config.yaml
num_key_value_heads: 7
intermediate_size: 1216
norm_place: "pre"
tie_word_embeddings: true
init_mimetic: 0.7
MLP neurons of a small language model. Each row is named by its layer, matrix (gate and up: input weights) and neuron, and shows model dimensions 298-447. Each number is 500 + 25 x the weight over its row's rms, rounded and kept within 0 to 999. Numbers have three digits each. A neuron's up and down rows have the sign that makes its largest values positive.
A block is one neuron, or neurons of one layer that tend to fire together. After each block is what it responds to, as a language model described it from the Wikipedia text at the highest values.

L2.gate200:484499475508487471468497518494504505508501504502503497520508512493524526484494455480530500478484469526497514529530502484507471532518529475470515506509520513457515493551498485507485533491527470526503480521507511540496522516511519501524513524478507542494453470517468486497493503472499487559494511504459495508513479513483533493457515464463507531509508488544470503475510463508483513466483503503460520528487494503500553466516491496540567476491489501494540
L2.up200:520521467514489488535498515475493493517486496478488478477481491479523546527494489451453533474472524457494505531510461501512480522469495508498490500483498545491487459495497479524486538513493425504488507507534556524489509481530489538516493523505482500485486503501530523471528512535490494557484493463476464464487481521492511454465485511498520515520472479535502468504471537489484515460491470457531536508471501490457508490529505525512468493496527508481553
L2.gate395:519517530547527431469511498491491518527485510462495499469564516533467509492460482562501486538461510466501500548502494522465460490507486480510470444553490455490474484535483518500483503452551478493486486512507524505482510514485511481453507516507499508448477423508533469508488498505494453510486533498455572495395525513474517491488513538482519447534523468540505496526531494531502496537507502558499491523463517487510489498544515448453490541504466498520516
L2.up395:495500521523498497486503465435491482506517510447500520507549495566474523511477492486452481532511524478512541493494520491494537497468524470552465468506486511461525509474472488488471533524469457484464496516449515517480511493557451487492509494516490467500490471494508519510466496528492485470465510522482447523484508509523521499493525458504489492537502508523531463505510512534495555504504497521538491509499521489535550537533537477502485531492464513506510
L2.gate597:543532518513496502493498522473536510445508455460483467485534444534505517494481529501491507457493502487521516476495496472520527479514473465479484477526481490563488534474482520483504525483510486506490523542447533547493516483522454463483531508486498526493496446554532552488474511487486508510482516504509484477487497511525530527459485491465468502560472516489528508491502516516495484499526514520518516511500508491488480544529509488515473521518507477489492
L2.up597:485501529462490504549509459512512440532501533550514504542503558486501555461491491462514509511542514514489485472509484478521492536485552550472512550450552501523481472492490471499486487494477542517509492471517444500500533471510534547533473484536467526550524524471440482503516518489498532499476445491511496520578485517496527496509481523479485498461502511508500503511487474463486480513499479477495556497515486507510541444462487514457554532480507489519465
L2.gate703:487570513480505472502542521468487515497518461537496478521493520514463513497459515526511480468553479494531514486502507514460518518507528517488514491503509500493567555500500502492521511459470535494478475499505516492492494484492480465511496515493497508490503508496457496524479547502519549491508499516443495439478527491505509528503481513510480492526502502489493492501507485523445448507469537509525498496438493485501495482512494515493469478485528513501501
L2.up703:518468471552523517520482502534498482490476507504482511489492481511489500508524459459476544513478499495489467475451509497487465488492529459465504466505486532573504473512526463466452447527479490488494523483500505557513525512526520542499499516458499515510519522498497528496560533442505471541513520480532455495515500474503524499461487473482499471496491491487506465510503464488515475486496505482542576547535533513468478510515531517495487467498547494483508
L2.gate924:517483522470496491496509497497487496488492479517464481542538512520531505479495490514491411485538534516531540584520473516503523495481509505495490482477518506511504499527535495529529494520518498520504488516476498506523476501499524529507492492497504516490545497508499470513512494522527503481524491471478465505519515459487529471528476485509502479540480459527469490528484446485507496475514489507517496506460506498461509489521483509533464514506513493525510
L2.up924:513489509519501487539528514513510472475475486522483492551541501493455543491500460557532483497508499524518516481503451517500484490522522508486480479491523491511522512479527521468559505466528516482469467481539489499531501484503487505499481493511531570510537476534469489522524465508476493493511515496538518511517496524490520503503510503508503489515536504482479487524472512502475468519515520517533513478462490501466504440514523468539446503546507506542494
L2.gate977:514547530525512494526474507502477502513476476508484472482520499510480509482513473513484477476504543496492507522472457525476483446512482522489485510518498524488479505504512483477523518482472504509469505522444512525525503497489534516509519469488472535490502482496515445470508527460513496536470536479487490475504464523477515501559488528479480467528511499499521411517492511481517503502528493520538531480496487485489519549546459498550502461503528471449510
L2.up977:518555529518495511517497477474488504465465480515494520493512498535494491545502492491507459507517547493496541524535531481490495513505446507480461499512535495495450511492524512477499515494521497485490548482482504503525492483481503486457505514500477523506538505516514473506514512508507472472493524493506511501479514500488535521510483542475484466529507505489553487488490545517520509523517513540493511500477485452488493491475485514490538513507486516449505
L2.gate1050:494468480511498527473493541541544516431486478502462464512478493545580483515468542493506480467481503519495488521536495502502541463519498497495498456525503493552518526535486502513495492509514493513480515519508544500515537452509463471509535494484500511483507532526540509476497494496523519552504525485492526491496518505501496496470483454458468529534482504496512512482491489504460491474538545520453460416511456500497478555473480522530526553497484478447528
L2.up1050:483509475492486497499496526530534528475519477519463504495492492535542520511509502513512515448516540507504509471512497482512524486459492510477489480504447527537493527523474525509485525485526505527449510482499534457503536444526507487515521515508508529433543528526529499498478486471519526562522502544507484482528481484530504517501509471467478523491471516485521524456500531494423471517481552500500481450513476524463524545503550494510502508532457496470501
L2.gate1059:524528509515491524531513503482479469504445479513464504475509514538509484500511468521497469508491541491510542515513482506510480457489455505466487468494525481547462523489522501489504520504491484491480536515470505533541499492512537486499508499488475507518542498514478474477530511467532480489469537478490468479485511490511517511520472535494499507511487497486541487518477510527499501515529479541508510489497495478515552507532463512497500495479503454489484
L2.up1059:511515515522446505490522518464486489529477493518485509495507503532484498484507497528485464489519535491524512513483483502480479497472463494492456500516510506525507482485511526475507521515497502519492488476483519554530498480507564507509530488540491515502514496539486479512473529473484502510477542488507491503527527542534544518546468525491456440540482494492569480535478528503495469515522514492474512476494479480509521509529462495506499497489519436453494
Sentence-ending periods

L4.gate196:510490498521511507510510463501531507491466486506520506479463499503510491495481508516502501498467506471472512496508537506502511474529456493469470495474494478520494505490508530483497492508467452518491512549546511518504523474503520487445497474523549506521482519526516480479503540493570466519502520491497443484484497462488486484488510525455494501472537494511478494491510493505529476526495472535521513504491534481548529503536536478445485514500528513485481
L4.up196:518498478531492485509489496475503499488505540487542502480496518499513507529527473476514508494496522476438501520490496506472490453513513499497517529474500473517543492517502544460480494517525484503489482484528538515513477509536529537465462483522498515492538490493498481505529452470498473497467542455499478510548518513413524474505471515447492523479504462510496490469495510463511486518542514464512573483536521493550496513514516502521504490515489512548481
L4.gate197:526504505500473497515511512491467517513466496496508479499482486489509493475522500478561473485496472519502508494476538525525507498524446487495450499522505512509497532531526527488463516420424473516515513495528493486508492470508520475500481524466510505506493508498522487500512536517526488450512467509531453500483511500532516493488490511485465480514549534482497505514515489508480493502483481570465527515479517489523525496525536503469495527478494502518458
L4.up197:521485473475510472451489476510474477513498473507510494469472501534496532498532504494543523482534524493546490553526482519504503500516471538497516519482535506438443520478462428478481493465528505510497502471502526514469496516557516518448484509486499461488495490519482506485489519486544521491474529500478502518481475515509513456479474471439475525494493474475561499538499532494497525518490481542471532488502465477510522504502536519528499513498504445509490
L4.gate440:491481487506485515504529501486493511511467503507512519473543536494499547485460503467474467516510502482537500467499562525491516479528499502487512511485506463492528519518541513513525472480466474495490491516490514480525542476470487518448519513486529483503479537494467472526543465509454503526483543458489503464478493452468482456532496493459480494493536496504509502507559513504503511511554510501480519519496534519516500487504483504540480512456487494488541
L4.up440:462496473475497479494507558517531494586491500509529510476544522545509469514471474520482495484499505570501498520523537513523520464511491509518526466526481478527494483476490496503543489536552514471494516530541488488505485525474516476488479464488485489552479510516467491500454525512513532492486511508515507442511485480487500497487511491487516489497469534513507510511520493528499422488472486497496469504488493505509473472505480494484517541486485516489554
L4.gate495:505489517523493483472518483500495541498434507502510485472532503503512525495482566478477507498509506470531520508501505520479504519498482492484506509440527501487525532566501546509498489500498458535461521543481495521493515456512523492461502503477531491457485554508468481495514459520515480523486541476482478460483467510482469500499487467460512518483504478516539475517524536473495530547538504501508519487491506475523543508524488490518477502505544451512570
L4.up495:519515485552522540531529481472503499460462475526494518505519505499497454495517548452449511457524506520484522462503477492514518518511477493536491493526471502507511518509510545481517469503464503522522481560468554504541456450521506494498518483505448493453495507515531515485481509522515480531498530486511467498505526525527507481516476494480447485498536472472494504540497515473504522505538491511494518506517493489521504505477481535522492524495488502464507
L4.gate612:523498536546490497515497497501489514475447470503518531485483505507500523518503537508528539514494494473514514464483464484481483459514478488528480488476489506492520525516526521511501451465474496493461484491469461517481505496504472486510512508487506509512493508508496507554490433497560491538482541483471507506479477493452512496479482503491516497512505508489507477463543517500498509555472496487499529490520459488524545541503523476466489519480530498495490
L4.up612:534495516492428506527505515506521484494480479487519531468458497508508504488496503497512514530507449506520529488494490478460490470504480478522493507455543521448532470513486513475492439487501513486517527514510478498514527521544490450488489485475502476498500508515514486535451478487485552502486519475463503478469463504492500514488500520483530478494497495493501473477456507512470478578473489500508533473518478522479519525497483482485523470463587513486484
L4.gate835:499479506524516493492452523519485515471479459507519484479529450542494518515508542543491523510468491487492516512551534527491477506524497484507470442504505467529524529499506516516490539502498459520510500504508495503494487487467527486461531484473510462493527500498492498506561527518508477502492521532451462488475501506517504525455462490462491524496503475505525501488532499495442502482516523506431511477490497475494535549490496461543497526497496500476561
L4.up835:477491501486534501466454530539487527483513521497494548510483500500519506505529522591518517478502483521454503491528539544500559506493480524513535484504501471492496488490511530511549550541506511515542492489501518521500513472471497485499498515468508478490528505473530517509460490487511498513493476499489503463516477516496545503478483473478515520482497484480525516528530523528480478436471496478476461500480532525500528519538472523507539490523483525482513
L4.gate956:530495565484508494504514468481484491472483526484482522482440479516518490510518497485509488512452505485551490529504528490529495526524476487497449515493544524463478469514508508482498540481509479517488537465507463541498479444492544496491507524495517531501463517514507500469479530514503477507478479457520467521496457473536515506487502470424485473492519477458522507553524535505517503505501486544497498500440571442518562486514483480492481517508511482541494
L4.up956:498483469515500552499510493493501515512482477499506475479447504520495524520500535496518471543514551442523504562492471523471496512543537493481505526495528503502493506513468525463445500447508505535490460474510495510434504518526492510499454494515488513482536473497481485547458544502460502480448518492489515475508502494454531488528525479502480474485533454484531502483514534516499519504510499494470534516468515470510516495500528515503487487500489491518496
L4.gate1041:526488520511513546506499476485471473497438506514511478493494515526506514440474503499476494450488483463529514509529530457479525525513469497482441475489490482528546514478473528477525500490477523571465488492502486507505489484490507496503480578486494505527492517511499485492509522512531519491465497478491516471506528484518492516503478522458478491469523476489507485527518473521505550493511472531487485511513520497512517530510532516500476500493485497515516
L4.up1041:503490512472489545513532517489465492450502509504526481503512500503491500482528494488517481490485488493537506575488541502509523509525571489509485529510551495469467521501500436483478485437531506489494515470503505506487511446509538513495482526473519517485519510487492489494498521513497519530481480470497461520509506510504488494472513476441508488483501460488548514561485492510488540462499510529504534503502501491541536454511484500503508523496482486478528
Sentence-final periods

L3.gate1091:472493530537468509494463539506525476536472477513482480461500482493486492484480497531499502498449474515501490481506471494494508486506483490499499482531543442500536503494544468510516512522487532502531540489461507494509496525478554473528550488511467488522521495508467529501478525498475517517507503468502489541481478534543501509485492530446495532478507514474514474476500477507481506534494514473540476539533474466504487497482515485509471510507518502500455
L3.up1091:488471513506535514526506501496503530488458489526529484519501467515528499520513509499470469494469514511474530444501500497464519519471460485512477499511500472508481458513460512523462564498520522512487528506482476493485486479518479524477533497542470530493522502463533495455511489498525512453529440511449513498535503488517488558511536490481473485485512517472567533514480557496520491513559511510474499510510489519489516489527509471492521441439556507479516
Season and time-period nouns

L3.gate922:510510459511481487468546539452488496459465483474508497504502468488524489527469471520498506457446499493552530489506495492472540458531488485517460488510484483507530488516507520463489513466511524518455498528476523504481506482541477471492514477512483490482482497485518504481482490467537470506475490500506471469501526521476499477482511508427473539503466510529539560488489506559520507514510522525505521499462505472524502519515530509506529528531515482499571
L3.up922:538489488503470498519532504522507476507471491501515470498509490521531486470515486524531486456474546492520501475539458510477488468554489517480460509481502548501502535520485462493455514476487503507472507495505533489464515531513495491538491443501460526475492480500487514497430511460497505515481464538537452496538481473466504503476521508505456488492484502491534529472493528528543494488456523508476506449494503481519539514436543513463589511522487492483505
Record and sentence boundaries